config.toml
norm_place = "pre"
parallel_block = true
lr_mult_up = 0.636
dataset = "wikipedia_en"
MLP neurons of a small language model. Each row is named by its layer, matrix (up: input weights; down: output weights) and neuron, and shows model dimensions 224-415. Each number is 128 + 24 x the weight over its row's rms, rounded and kept within 0 to 255. Numbers have three digits each.
After each neuron's rows, "fires on" lists the tokens most often at its 100 highest values on Wikipedia text that the model never trained on; "fires before" lists the tokens most often just after its 100 highest values on Wikipedia text that the model never trained on.

L7.up762:133126145092113145097103147170092093090122084108126160120148101092162136124092115133130094148132110121126092128106122108167105125114118074073105098118113129084179137105099118139122134108139164088125103148118108100128157136155146111145089104105068165100142149157082139107132123112119164085138074103159159109136087146110166155100139138121132111113087134127137139127119095116115151132155108117130149146141156127082118120126118136128115092145133094145140144114123062146143140147089119156124154139119127154135173161153116121150116155169171140092154144108129103128084133153118139121
L7.down762:105109125172122158141073107172134120115156147108141101139160134120103173136129139129148133129081148116161126124138142092075140134116085166151178090118114114112181139106099123155171151095130131142129122128159080133144125136183087089126125101146136118127102137113144140113132121159128169109148130142151082115149121101098142133142118100114092093124104151121181156064107138125124133116129138161090120105120131078158153124157113129108119125129135119141127094139137168153104161180094135143119146152134086110149146116116145137125112164149107121138124063167133112117125150115111147178
fires on: "0"
fires before: "2", "1", "0"

L6.up1181:135122129146126115130151094133132097117126095137175125137161125132088142111128106088129083177139105167122087124127123144145130135124119135141172112146119143124150143136173121116139141162131136138168113078113158116075138171106127087154124057121151148102159129127130120129093117111107127119103148146187132134143135088162109129128141074103113135090141098109136106133120111122140151175101172154161078170136149129149142094136126079133141114123087136086127156104126130131105141122164121166127118136099141110131121154165132100085090158120113130085124158109110082117119146116119093089
L6.down1181:131114117088128122098135129134153159141094147139148126102135122124126094126131171151125139096092168123156159128118106115117146140166126113104116137134165128111111099123138150148140126127080136147104127157153088122161103109102133129099139133130111137136076122119113140085142095136115145114145139120105131106124147160153093130096142160149137086185102126124129116137130157094109134092132067111131111087120120103125089157106117143130170098156139137120106092140140089160144142093127126108132115117149147091121134106118122148157175120132169116109162101104120154138152127128105116133
fires on: "==", "\n", " ==", ")"
fires before: "\n", " |"

L6.up978:120121125139121145155109098088062124124163146163119161153139147131114086135191077129129119176120121085100127127145168114093089146169126151107094138105131130121162105118137170117108147115137151063102097081162131129124097131156161137165115127116134157154129163131150152135117149113105133110159111107134063103151140120114103108121099089145095114081135126132107118125126132127112110189164114129113121119104128106101129131056144137117159089130089115141113130114171106105092126100163128124155165113144116116105123157169128122176117108144128147144118133128178092134147165127138095122
L6.down978:113138130154165116066135126146138129156137130106102136101124150157146130121076115161094109107114119160089126146087112121173118105114129117120134127161148091162115152132132112123107128123117136138131102160101100148110123146134107105116141108126122124105142130132094139094147111127135114121138116146132131116115139116154147111135102175063107154115149150105150133104138111097156134102136166183063129156097151120144111106159115132150141158143123086141121109144127158158147121130153143098112157109095119092108146117069117136137124121152115145143089119129072129108129110121108139136
fires on: "==", "\n", " ==", ")"
fires before: "\n", " |"

L6.up918:105131120101102123102130129112137165117130152099105124175103107116149125128138160120124105149082133109134118114120135129128138209116134086116131130133132152111166115130154154153120135108115133122119105109187118098073099143119098124107113130120107133120155113142110139122129101114115084107130114102163103099110124088134125120050088150171132071074181102145129109125126105132089121122122121151119124149111121122119137125172135122074149124122110101112125149098124100155180124121114142117113122116153102120110103116140157097124202129137126148131088126099130083146123131152134115114
L6.down918:150108100117118158115119148129131110169123129110163102115094126108147169132137150134087110121149139131167080162084166142130123104142136121107150145141138149121155156092087156098118139126143118116117151168130104122121140137088181102107132136120124143106133132105091100128128079136119124107113158121116157113102145117139130132130147135136132124129137136161113134117104141111133147121117137127132127095088103176113095139134166115147112131124129116125146149128132118152146147113093110114149125101139152158117073101114134135093114119147135127150117124117168122186148101148067142153
fires on: "\n", "==", ")", " =="
fires before: "\n", " |"

L7.up637:097098150136149122108144087080102144109120140119161117122152127148124106120149125091121117148104118130061089103123117124145113149151156104129125139121131173130106146090146096152149127171128130110109113100127171078119162134139110111086165140102097095151115116126116100142085121103133140097145138145105080105138135125134141104121107104192095103105148104081110143097101132122142135137061097149160109121097152106116104112141152159123154114163116133129139123130133109162159149140141147134127144135120155136121153140163160124107151119139157173105133115119122094093111118146142086148
L7.down637:127136141106135103134116099106081110111121158112141114104164138134131142130125152150097108136152136110090074106099105124122120153139137122108157147133148161134114141127126129160140136134049142127117141124073177103122115142120112107125085099108124089150126138156121150166075132131135132114131155168123100119154135153143127157106107138162131085078138099138127137112103143117105141107110094122099117122119131140124124127145147142113120167133136122130125124125109143167146107146151092154112078128139137144130152085136139118153140142147113150103168140109158138129121140136119114147
fires on: "\n", "==", ")", " =="
fires before: "\n", "-", " |"

L9.up1148:155141128130163135099163161142178104104109133120146083150098118094140147132127135126093149152122178177140166143110122184124150083118182121086138114118138131132168065124138100108111164126137144118140098117121157145156128126124166137138111112123100090187156141165162114128107130172103159159105103149099116111118170120120092122147124144165092151087136094152131109140120112135149118157139150102125118126136130163139175137176132115135157112103159082095117141137149141176160117117104123120132063109138134157136148136116184130102118130131118121092135160141154144113129162106140125110
L9.down1148:183122164123100148162165168139142109135128103133137158158086143139119116118127099079138144120130147116112135157099130143145134156120110124098150139099180093128114136147126109132078104138105104123127140104151103112107143114096123146098133124125111151118176131114116120129122117123124107112170143164127133112141145163152154094080102134096127086127115127121123122106115157104144118108140128145118149176109145123145134129146122137111134108107123060159104135115146150116142154125140122157085144131069114085102134167105156177100120138118114160089097127099071112174155122157154128176
fires on: " ", "2", "1", ".", " −", " $"
fires before: "1", "2", " ", "8", "9"

L8.up972:112105135166173122125113155140114148104116136118080145102140077131158176146125117127178128141116136127149131114137119117130126108136114138148148091111102129156140088130093151162145088125162137114136185098108124098115150154085145124110148137088127154093142144119138153146150150154091119116099084115122103100110117121149157157163159116155104101119111139125119138101151091140105113151163110131141129110122073136101140112166128153083118147123123139137148133130141150090102138093148149142115142120101115105079117114167122157173119120117164138126136086112125124093068109171117111141
L8.down972:166099120144118166130144161126137125126088169122091146148171120149117129182119124130125110135117128164101118105117106121098118118109102134115159126127111110116144115153088146145122123101144098114099150125107107149145146152135137144118118150106146202075095123152135108131139133139143119111108098138145108125108113115142136119152128171108141121110147136095098124177085126127103082153162089135100121169115108130098137083129085161135080153140137119124125139119125129155166169135145155124119095063115071090144075135151107102173145126115127116115171107125130134155122137143154143131
fires on: " ", "0", " ("
fires before: "2", "1"

L7.up324:128128103094126148141136103145126095167107135109121145151124098094160104131127145084156120116090107137140153155139071130117116103128108123123104086104112125116115103138148120142146172116102118099087104143104097173159107092118135132165114169117139153123146112160103103103134145101132139160178117053128070118121137093150116147104111129120130111095092109140090138124099097145151113152093150123134157125141129127126113115147109120110134132112153165113132135137133113106146118138140128086131093114124138132085115089106080138133165133099128139118143071142141104075124120108150089097
L7.down324:094156134098185103103131128181123119137149123169093098157168183137167114140079118157140140106129151143147138125141145163099165090134112174096122126109115141191137130123181144135135143128119111075129139117143159144136187117135113167132125123139174096104111141135113124127143133117159076117135116144119196168143094112105148100098166156144120108124144150125096090137144153128116147081127129106147127153141126141126133129135129137165113106100129137124092154145086116118130146127127106128143137182150122151132154150088123169109108129132119139176134097107118127143141104125093129129
fires on: ",", " ", "1"
fires before: " ", "1", "8", "9"

L2.up583:128151106078093156118106139129137133150140171136141127143146153098116179166122156097124132141174136105051125122141130153139121157160134118137139136164116099154090123108115125086102152129138136110149156097169129090112089116165113163140149114150125133138111123125155115129148152147125126116174166153140125113127152132115150117108140123099147120084144134147102141111155113108114144177153193137163128086117139128092118123085129098159095181135149085150131129146119131150083159105156116086141136133144138130156123104087106091159125171158097161107124147133164159147132151114104140124
L2.down583:181086134159105113105098096084101104148101131091118128129126158128109142143158121104146096132094109138139121087106121132144132109125176128153099109173113105149124111102126161117115130122116116150123163127152106131130098134117134086119121131097120160123159150153166081147095127130103110125142134126138126136085093117105138120118128144124142099135168119102097143136122107106139128093083119154160123120102125148138158125132120124112159143082122131123135137092123101094081111127131097113102149140145161133135118132142103131133116122128085117137136138118139118142155130177122111123
fires on: "\n", "==", " that", "==="
fires before: "\n", " the", " in", " to"

L2.up370:082107105131133112123166152138109110151133125125079117149068121137108123095162142102147114126112148101077090156119141114141091126127157128109113103126133112132131130121131121143140097079109113113131134170094146124137086108145082124164162167119097089142138124159139090139141114090114161116165116129140098129129113140136180123132137129134067043153115108093135094121101102099161151092124134149101086103066136143126114145153108131119116136148138102142128225130105138132120085115136120116139139112102162089141153128095090110151149116115120125070124102140065104138095123123154139103
L2.down370:114110119127114147116130102143170128137094116144175118151147152177170139115130097094115109126140152187108148140116144168087154148130103121079115127132157080075119132105078141127135096138146142153111089134174143105108154134052141116117122148144110118101166151100160135114113145136120130126131104145166145098143171154114116099108110120083115110153129098151156137160138109125124085139102098106122131116101127102132146094147109134116142108124110118106116159117126137124123101165105106134120147115146119094151076120153147135124142143111170170128124105137126113075141187136119128105
fires on: "==", " politician"
fires before: "\n", ","

L2.up1095:128128144108059109143120140148150118113126137127143156117106169112126098171112150136135081125152091128099127087126129137154135163124127113129132115156100128129152180136136153130103123128131149149147132155174126111139165119150107109142186110154133136095127121139116072159127143118114126111193143111142121096087144128109125121094116130121118103063159117147138128117123131087176132107148140132090135117130116095120176115121170087160100113077112159163115107145111106149119132141157123095138055105133127084159165122128096145117086122150129137107119152129146144118117153109125137096
L2.down1095:101155175102105156132136145151116083129152129194124160133091148160116117151136203163138066103158110143159129140138094126154094122121134126077146133151124119121101155098113125114134106104124150130139130144151102150144152137137134124166150154165110151109127134114102079122125109101135117117128188145078154136126151120114120162082105113105107161096131147116114136122122119143159092140126108141126135144123116148107128118105182058131112130111131106136099152126120137177092141135158157087135122108139158115131154168105101134115103077127110119103137147128140156123107130128130149104
fires on: " that", ",", " however", " so", " However", " but"
fires before: " the", ",", " they", " he"

L4.up69:108114117093135159115127111136126138164104134138122131134108106113128127142105156105115129175139141098111143132099146132087099120148092080107106095136125139131110144109144134141110110146153086123111166109192080116129107081133076111169133131113128133140165114149143104127081108155135154111154124150117144085128148109130123143125101108139121108104146107163106090087149161122101159148117147135143134127119136107128149142135129123108136122105131129123104111121134112146111124156101117121119148109143121184124092131164157126184166122155143161129134129139130107160115130124144104128
L4.down69:134133127109096136136123136129138132147154140098142138083134110138147120140114141130106145093130117106130125146135122112119097141102124111124196093125121158135153080136131135123157124137129114112117133143119099168110122141146168127154124196133104132127091149122129139097118112131171118107108120111104141140084131104118122184128161169154123132127115141135118115121163139109147129106134100098151175121133059133110136149141108101120083101093128070119163159130105104158130128122117130131135113136125155166095126120136118140106113106127137144129128148100110102127119130114116151111
fires on: "\n", "==", " =="
fires before: "\n"

L2.up383:144108114096114127125124123127149118120093144151105123121122153112148143115154142106103109124135116122081120155115156126157112129105151120108091159164160142144112094096139179147144107125097126149144158106128130179123092122131135144139189123156128118153207093088124107147159097107089136139176125092161135115166150087118146126098133157093117152096094088135165126110106121162115115116108163140120109107157106121123120155133142134128152118088107107112157159122113122073154120136122128156118144084141145094128105159119090082145133118143141123148123129109115141104156147076162124113
L2.down383:130131171083110145131150107148088091098098123105156082145100138091086145157142152126127111145125135123132160106077136147170143116160130129129073140141123145126076137142128142151128170102144105125138147124132135111133130119091126125165129107139133142168159104140148109150129132151120132127206163143125147160164149128120104129133107126118171123123117151151133067142111125186133130118072069110082124146106119128134087134116120114121139124150105134120152130124169127128136123133136148156130149114131165100104147144135102105186141123121129126113124117133136124103169132091167108122
fires on: "==", "===", " ===", "===="
fires before: "\n"

L7.up796:106128157105147124141163134122149124145099133110157158141113155152134126109111144113143088159125111089121163105111131158109162091101126136124152104137117126092153116116164171132125081158104111119119147133114158125163120177115114129120098121157115107082095107146125127125098099124110137122114167115146135153103132121127106120141121114120115054136154096118123143152156140113111174143158120141151142140161140106109115121168131131090144126137136156115139139119111171143120121098109098120141103143122165103111101121113174122122135150135144158097130092135108106095097116115102139126
L7.down796:150108081144130160136125129144110158141153150154143125114100092092122121162132119118145166082152154144094107144146153140145103142104116108113119134138129125118112107098101106117160164116156100152122157141144108154116110137122090128155135099128153139137145098117108116136111107179136154100103109148136154106108117162150172126106144085151131148137132152113170112088083145143150116139119130095103112078081154083175158134118113116144127103147112143164084085136142140120138129146086141132095130087100124168136129124114100131126089113109145117134112160140116135153132151129128098145
fires on: " ", "1"
fires before: "2", "1", "3", ","

L9.up267:054140101130097109109138141105110161121138168130131130116158064108120132110090174118092135149124122133138116168140117130128108090086135130103159149080142151124141085115147104121095118116137160099148142142123112123109168144096130158148130129101127129133130080123146161150102123133125159131167101089097109107122105174128112137121144153097110104083141116126103150140115125158143135107142107116150105081127095132122145098158113135106093091102132121124107117134112118104145115107170091088114136127107162157124151126120125063170156121117090090099080113110171114119159119092094115130
L9.down267:141168113108159141153112162149102126141108076134073119119129094165145142106112126108101131101110161153101128099140145146132118168157121087117170109134143128155070136150129134137115144159140100099147131121131145145108132131149138115082126115126135098155145146139120087141140153117119093106094121157153144161097144129134158115128123129145144141134189138138109134115182139114129117157144136144165151144107120179120082082114122072162125146131106149150124140120140109122175137087111107127129088128132105119137110156122088128098164132135141147140137113081137140096153099146169116107
fires on: ",", " of", " Pop"
fires before: " "

L6.up127:115101132124103140121112121150134145105132189126143138160123129131145140125159125119105078145120112093049083130146129145121124139142156095146120145125128165124116174110133117097149168150127102080155116084126138138126105122110097124181094154136160121135112151129153163139135159138116123065129130180131105076111142116126135137112105115133084099104139122127112121116119170165099127141115153112121159086110167125110159164141121122100145124111091163121134124120152108124128138134125114089150135111151119128105131095127139163171158103180155119117105128121164123149145154126120141118
L6.down127:101153148103077139111136137126098105175117074135127135130118121114111155110088117129105150099124157156161130113120090117157102093099106099151116119142126116099134085155123129139158086159127184146159120140133158129151121096163135109110137103168128163162131072077110127110103082125160133129136110133096124168119103129121133157104139141138170125183140149089109139164133088087144115112137112144124105117133094112149133112121121125133107140125172128094138140140108141159153096096160118165097121117128138124162124130139128146114113134103103117122146137090114167090136104139101128093
fires on: "\n", "==", " ==", ")", " Bay"
fires before: "\n", " |"

L7.up468:092130122146151105114115118107111147144157183118156132165144143143135141126140160111143133150121132128127147174110136112122139137112136097117119137116103137149133185115143139141187146169110117107114128140112120049093111147128091109075147133117138094112136111134152109127122145117138154107133138171115158130118146128123102106119078106146111086134159131128099138121122200130140159125112140141091105170099159131082129129113136137105166185102114134163110113167150131125123108165130125136100128154133154134137138130123107125177113133120152154106167142148169116124144129103160075160
L7.down468:131157145149110122134143110120129122110155170132162139158139132130137135127120146101112121125167113127180146121148130128089118131114103111120170105152104108131095134129119114113191152174118116112121159203121088128083097134148134104103165126146117127110122114135155123131140160088114164097184114123136130139109137120127080130135104128138132055094139151115122116144133147122135135132126091134080125148099130086108111144115122156131143148131136118125105114123145085107119088138120114139121138111086123138159115127140127136141129143118151144138120152140144119143147144104150095137
fires on: "\n", "."
fires before: "\n", "-", "|"

L7.up443:092130130135123158155131100149109129142081126114130092157164125133123124152146112101117120172120142123119101162151113108143103090120148101129113150110133101084101137093130117124080161131157103119151128164124119158140129147134099122149123128172151132133160112136143122130131153133119085136155138162122096126118118132094192134123128136109074121159139094116104083145109090134131131092113097126140147087137139102116153144141098143131100152111131140122125112165105141145165094117135182122130090141131108138115108133137150144154102123110121147175139115077154110111129069120133117105
L7.down443:085139119137146090109145165126127116159127144146148113172110095117096137139112127100108095106129128107150137096138142127065155122110101131127128113125140128124154127100131169111115134137156127140145130099116107072169129130149135128105141095130111138070126139109144087155141125142116109115181140119127118109147119116135120126179105177124136149110087141151120112158106103130088109112127121117139108115132089084154113173116120125127145111133126116133145122147110128144138160151116156140121155143113113114149123124111101154094163138126128126134108168112130158081121148144146106129
fires on: "'", " =", "’"
fires before: "s", "\n"

L6.up381:143110114104141152109140136115099111111132113150096117131149121108147158119111114161117103158086104132098128106105137104171137106126094176145115129126119138159131128117175136152115125132118119137129099117150108110095120129101100116111117111116083171098126118155137111176115106112168100107115112155166125100124134087157180124138081091119143121144163123122124174121139144141119119149095102134192090122064118121099118077164147125086155121102139124093146104114132148162120124124107111123124160141137177172117138121170158162117157131144147126107141129117131129100144113120165141158
L6.down381:170088114159137098152104143116136137125133148138104184128191157137114128108116160125159160104090126117136135119110101096133109112088135111149123103131144141122118131117112125135118075147119132161145132118118146172104121114109137110127116144144115100203079145108147144153116109096137130107140162170102105139152157092100159136138151143147137113146127072112157148140104116142109102134120145140163137083149109127154090118117137106115124136122139149116147096124139086118158154139123134180113179153120166115107145116117131104123117110150138126127123128139114122170105117092130125098
fires on: "==", "\n", " ==", ")"
fires before: "\n", " |"

L6.up727:125127098137125133102144115117120136150111128097126126126095131122146156151144101095117119153128145081143082160128143095143107154129155140113103117142131110097090157149142158137140148123126098101108109108136141108084142141122100116133138122121098153141136173118148169116124152094114087128120186123153104119167115124104109121089121109113098110107113130132098128119153146125135121136095152113109119183106131128133125109143162131103159138131138135130124087107159124143135108111118120128143129112134159150130103133130113128129128126118113136108094074113126124129079158118146111137
L6.down727:157136100149111147136143119165087115145136142098126174149115105118132121098128127131138138126158129152131137132112118172135118160173148141103108135134117138142102129119137135117104134156145120132128125158169141116122111105136123112122129107128112153106134114124084134071140162113126161119170117123133118097157138127125111146144108135146114087107099115126133075157080115111144132100119111146153094122102127128109164111103118150105089102120097131130098170128073161134121146133128114119132117132108124116121127130135138082087112128127115139114113131173156118125153140129120130116
fires on: "==", "\n", " ==", ")"
fires before: "\n", " |"

L8.up855:132100141114140152110164122091087076081142180150139183149150137155098164125171116130120127138116117098120134139120142202116144163149115125101136107104086156122085141090128103111127131114146137169120125103122153128124130160135121124124184152142102110148084131139156084075092087042080119119173141109142132129105116129124112122120118154099112095150169130136117125125126133169114135119107120076142118100106068138156126076133137131143141130100098127098118145169122128109149143119119175118114090124104084134103180140116154143101144137115157191161096088099104087115099160069141096169
L8.down855:085131135110131093115134132120083116113146149140112115158149135140121146131129158117122127106155141117107124095118113136127122165158147164147106110101132115167143121126159165106126136081133138151144105138147102120129146199136149150145109130078107129161116161137120127113082091123129124107122121107124162153132138094123145153121097108152161131150152132128095123141116139137115087108131102130096145128139095116128111132165153113129196125122134092118126112137116154161118131136154152127125150093128150140114131153103106109129132134133126120122155120129163117133136190132136087138
fires on: " =", " ===", "===", " ==", "\n"
fires before: "\n", ")"

L7.up497:118094126110099116127142175115115097128140134099162109172100128167100152131148108102127124187105181104137082120082146113149132136102128147148087119130098092143119149119130126104139142120163121132104116096146129141130115174100118149124118133147073124083178127130120155114097121115120120135208128111127121114111163147100150178101089092124102093115122127097165126116095135121074142114093091129146120108059133128094133154136116098101144118101108124129131097133163100159129121126097162108112123113146114154089128102149181117150139107136138155140120150163165058121114129094144094158
L7.down497:125127119137111144138165153150110115114152119092139155165106138128148129113142128102080170161126123122160130181146123115095125145150127137167131109125117105154135117128131156113136142120139139149124125154132122125115124154154137131116138138099112135138125148111093106107130122113135123130124146146127132163136180117137142154130134085161095121144124162161143171090113101121140150118165129147149108123135135146165189098130133147186114159128145067122155129128137119082161081100080119124113113142130148138095167131156105131117126103131133111119139149123209117098131115158138145133
fires on: "==", "'", " ", ":", " ="
fires before: "\n", "s", "2"

L7.up976:116144154145090113124164109142117152141127136086130136129132131119090133117165138133123118140138087102102097136133160110174137165151140120149070138141135110158166118153150136113101174147149127110099112154137131099108122105128080095119119113126113108164141142138132148095103184099098128114163106153130110120115137086128142163125149130107125099104159115095117152101125168104108135126115073109129140115106166147079138081153136145133178140116103141172141126133111137119156112145101120109119127112105143106146091139110129141114129156174154110135161124139142116114127164125167128144
L7.down976:107098094141128144106094148106170124117122137121117110122132147111130121134142133110112137141089137112115124119140101110101128138134111132122103119123134145128107118131091137119117134145144114141149093115133127150116098116112095119140132148114143158132120110143121102124164124117116134135139119104119139131169143108134157101152138119135142122129122142147135136131101122117158122117140149115135135144148120121109137136100118097122133130109169143125146124124141113133135116101137120152116153135134142150122150132158135114093126136119123129117131136134123113148109153144135102116
fires on: "\n", "==", " .", " NH"
fires before: "\n", " |"

L4.up835:101122101107110129110148116117097110118111101110147113182126146112116105146088160111161070166170134099088107118121139149135139135122141134110125146161086131134132133096141172137127129125118126111133119098162137094086101099142082112168141149124070146111175144152132101147093157139116119134146142151142173064155139137118141148101136117157158091086137116156107111106137149115142145155135115139109090146094142106126119167147153134115155103119153131157112128110150118141096136153124121100099118143184134132140157157164112108165129156148152119098109137144109103127127100069151094093
L4.down835:121123158152136119113101163141129104124114127137089142128159118118144157128124142133158110129118136114157123150087099097156096105155116115150145140091097108102133133143142156125124156129126142110157132121100165137151104107147122141131158162141166087134113176106107111093133135084152122119148141099117117145117110144115105138140129097157111178151105130093112149152121097119175097149120108128114145110123091135102099119128142077099129095123132069133158124136117103095145153140124118125103159117131166105121091122129106116124122131092143100160126137131147157156188123147091120109
fires on: "==", "\n", " ==", ")", "==="
fires before: "\n", " |"

L9.up612:115118125096118130157143117143173108143144150141097129110178128111154117161153152169123117203139124113148130097142101108104138113125132145120096127112125128136130140129099108144163124146102112151114164111132122119132118114085113099116105158124067146126120129132154135144157163144108143145152124141151100129110116113120161162180126142172103128103152138100112144091172096116126125131137086127139072105112163122090106137176074112121129134126114147110227147119145139110105153133124149122085144118132101144103131114110098121132127156083132118122140132154112117061104095109129131118
L9.down612:140105121133181133139123118115169123109098142126102127117135118122145167157145099152147068122146095148123116116108106094138120128172106150169098149095102123113145158097130144186121146118128079137134129103103128123125154136138155167128129096122137177059134123171131113167163120113159132135101085116157145109133085123139138136128144137088146125135140145148079116131130107141161077126106111107143150139116147076128132116126167162120118141113134147054127124097135112152157124092156151157088127135152057094097119135149134080133151118138152090138125099109145128119097158134145100152
fires on: " ", "–"
fires before: "2", "1"

L7.up1109:116138125137128146113094128095151146135104104111120170120131147090083167157130133149131129105110096153109137175122140159147115096114090104140140088116111170165114097138149160136132147133164116087140100194155094124121103107149131128114143111156139139114118195130155132136148161138154122123129131101143124141096131127105102090129097156131128074105070113103111149117148111118119119117104125165097124109102132078089101168110145088148162110087150132159108118098177096097099116186145123107079136133146149097160155123136106111113094087131104145104145170139201141158179110117130122121
L7.down1109:144107114140126132059099164156138137127121152132112137086135153160101077133145113141149076144129098140114130156153116113166122172150151116117141109118120163143111139130172128130140139108146143111135121141127111158140120149107126092138134110145163131125097159158134099139125104101126131151111144095145156093120142163094134129139124145162113167106128118136135139102145114145143115147113084179128134127163098090168173172095193114150132130076129131109122117106132142192122103182135158118127110097150129075132121126119098089123121138138099114147142131117111111138153097116146162168
fires on: " where", " that", " later", ",", " when"
fires before: " he", " the", ",", " they", " it"

L6.up1162:124116106145117115079165097119102109120153162136151102126130144098151116100107145086136129161144150120137112128126159102116135158150166110133123127117078152146120168120142161148113141113125138111185119090122093115108053092145090131104138116157106137103127113127146128103092086114099132137125165147179153125112154106097153140108120136150147104136140119158124138115106139127074116155118097122133096130106126096098128136146165149121186104067149142114138165123138145182104117128141072101104144156158116170157112126107140158143092087127145173122150139140104170123128136069135128130
L6.down1162:129096126086166114171095151127150109146097151109122123136137141133121142129143156131128119170126115106147115149132118135116129136077107136153174120107140124135170142139138192150111129109089108094117127163165105125168126107123075114127123133176117114111115186126097088092148124129131113129118114150124126108145107147127106139109159148157147172116137164124125134123114131121138075173130114147142084137130110126082113123161131107166123128117105110110096134136114130151122139132138136127161162093132136146155087117111096114163106097120134090134115161155116072125158160106127109144
fires on: ".", "\n", "==", " After", " =="
fires before: "\n", " The"

L9.up881:115165089184119115131121134145148134161119134117104132171146154109125121104140137163103121180087136130160128129149112094162108125202102138181133104143091145101146108143131088128156143170101114103101117105127122083106153146119100104148113120082129123118117140151158117152166137185095136118127106126137114133164105111185127153127105170119159117124137123117144116163167122137090120135111125125097112100084092153115130076152137148115130128126101122114127151100064156104118184116109149117136123162098093094133135120170132129128074133129156103083148138133114142143156099151134149103
L9.down881:153157080115166160122112102169144180109117126147136122101139092126083130148107137126099159153167127115065158129132129101139134116146109145073127132147168092147116113111066139106140161126111099111161171132122132098097139116117084155106149155135118137107193141154122148117107129105129135125112114143172113149120116134118108160114092110174133131122150128140133139192131134123193169137103137113116158116135138140124129136154110157113129144118106112113125134147094146142152174098107132155090124118155122103124143135161072109102055126148153125140151112152068113135111143115125148138
fires on: ",", " and", "0", " ", " to", " early"
fires before: " ", "1", "0", " early"

L2.up1244:117127126153133112118143152086128088096114167096121099109144141093119142131132067146143121144110136124116101157121123163103118133090142137119100126124125124123106124110116109100143140111122124083125115132104125215107169131099130126096112117138146115155117106096116132177147099103117102106130122095109137139134131112106154134154141135136119164113100112143119168113159118112136111102140118105118094111114119138114125165173130156149120107128136100101166118145108084128191131136094122121126147135117157118134128114140135173084171110129113093116147139140133122116080153114140110103
L2.down1244:115126175164119086114158163119140072147101128124146104149130119110143118116164092137142126147154116113095141119085127142147143169113142116143146107133121137151096155143135125120108159124110139132120130146110122097124097111117110139138150118142156120127109126101131162102145101133127076079144122118110145151141149109088115123120127148086149148141149160145118154133176092108145119074127152119107130100112126109134088131133111104150109123126118123140133109147095101132137094142086117124134123156121152070126116141113128137136134124145092096122123105156139141114103153103166108111
fires on: "===", " ===", " |", " is", ")==="
fires before: "\n", " "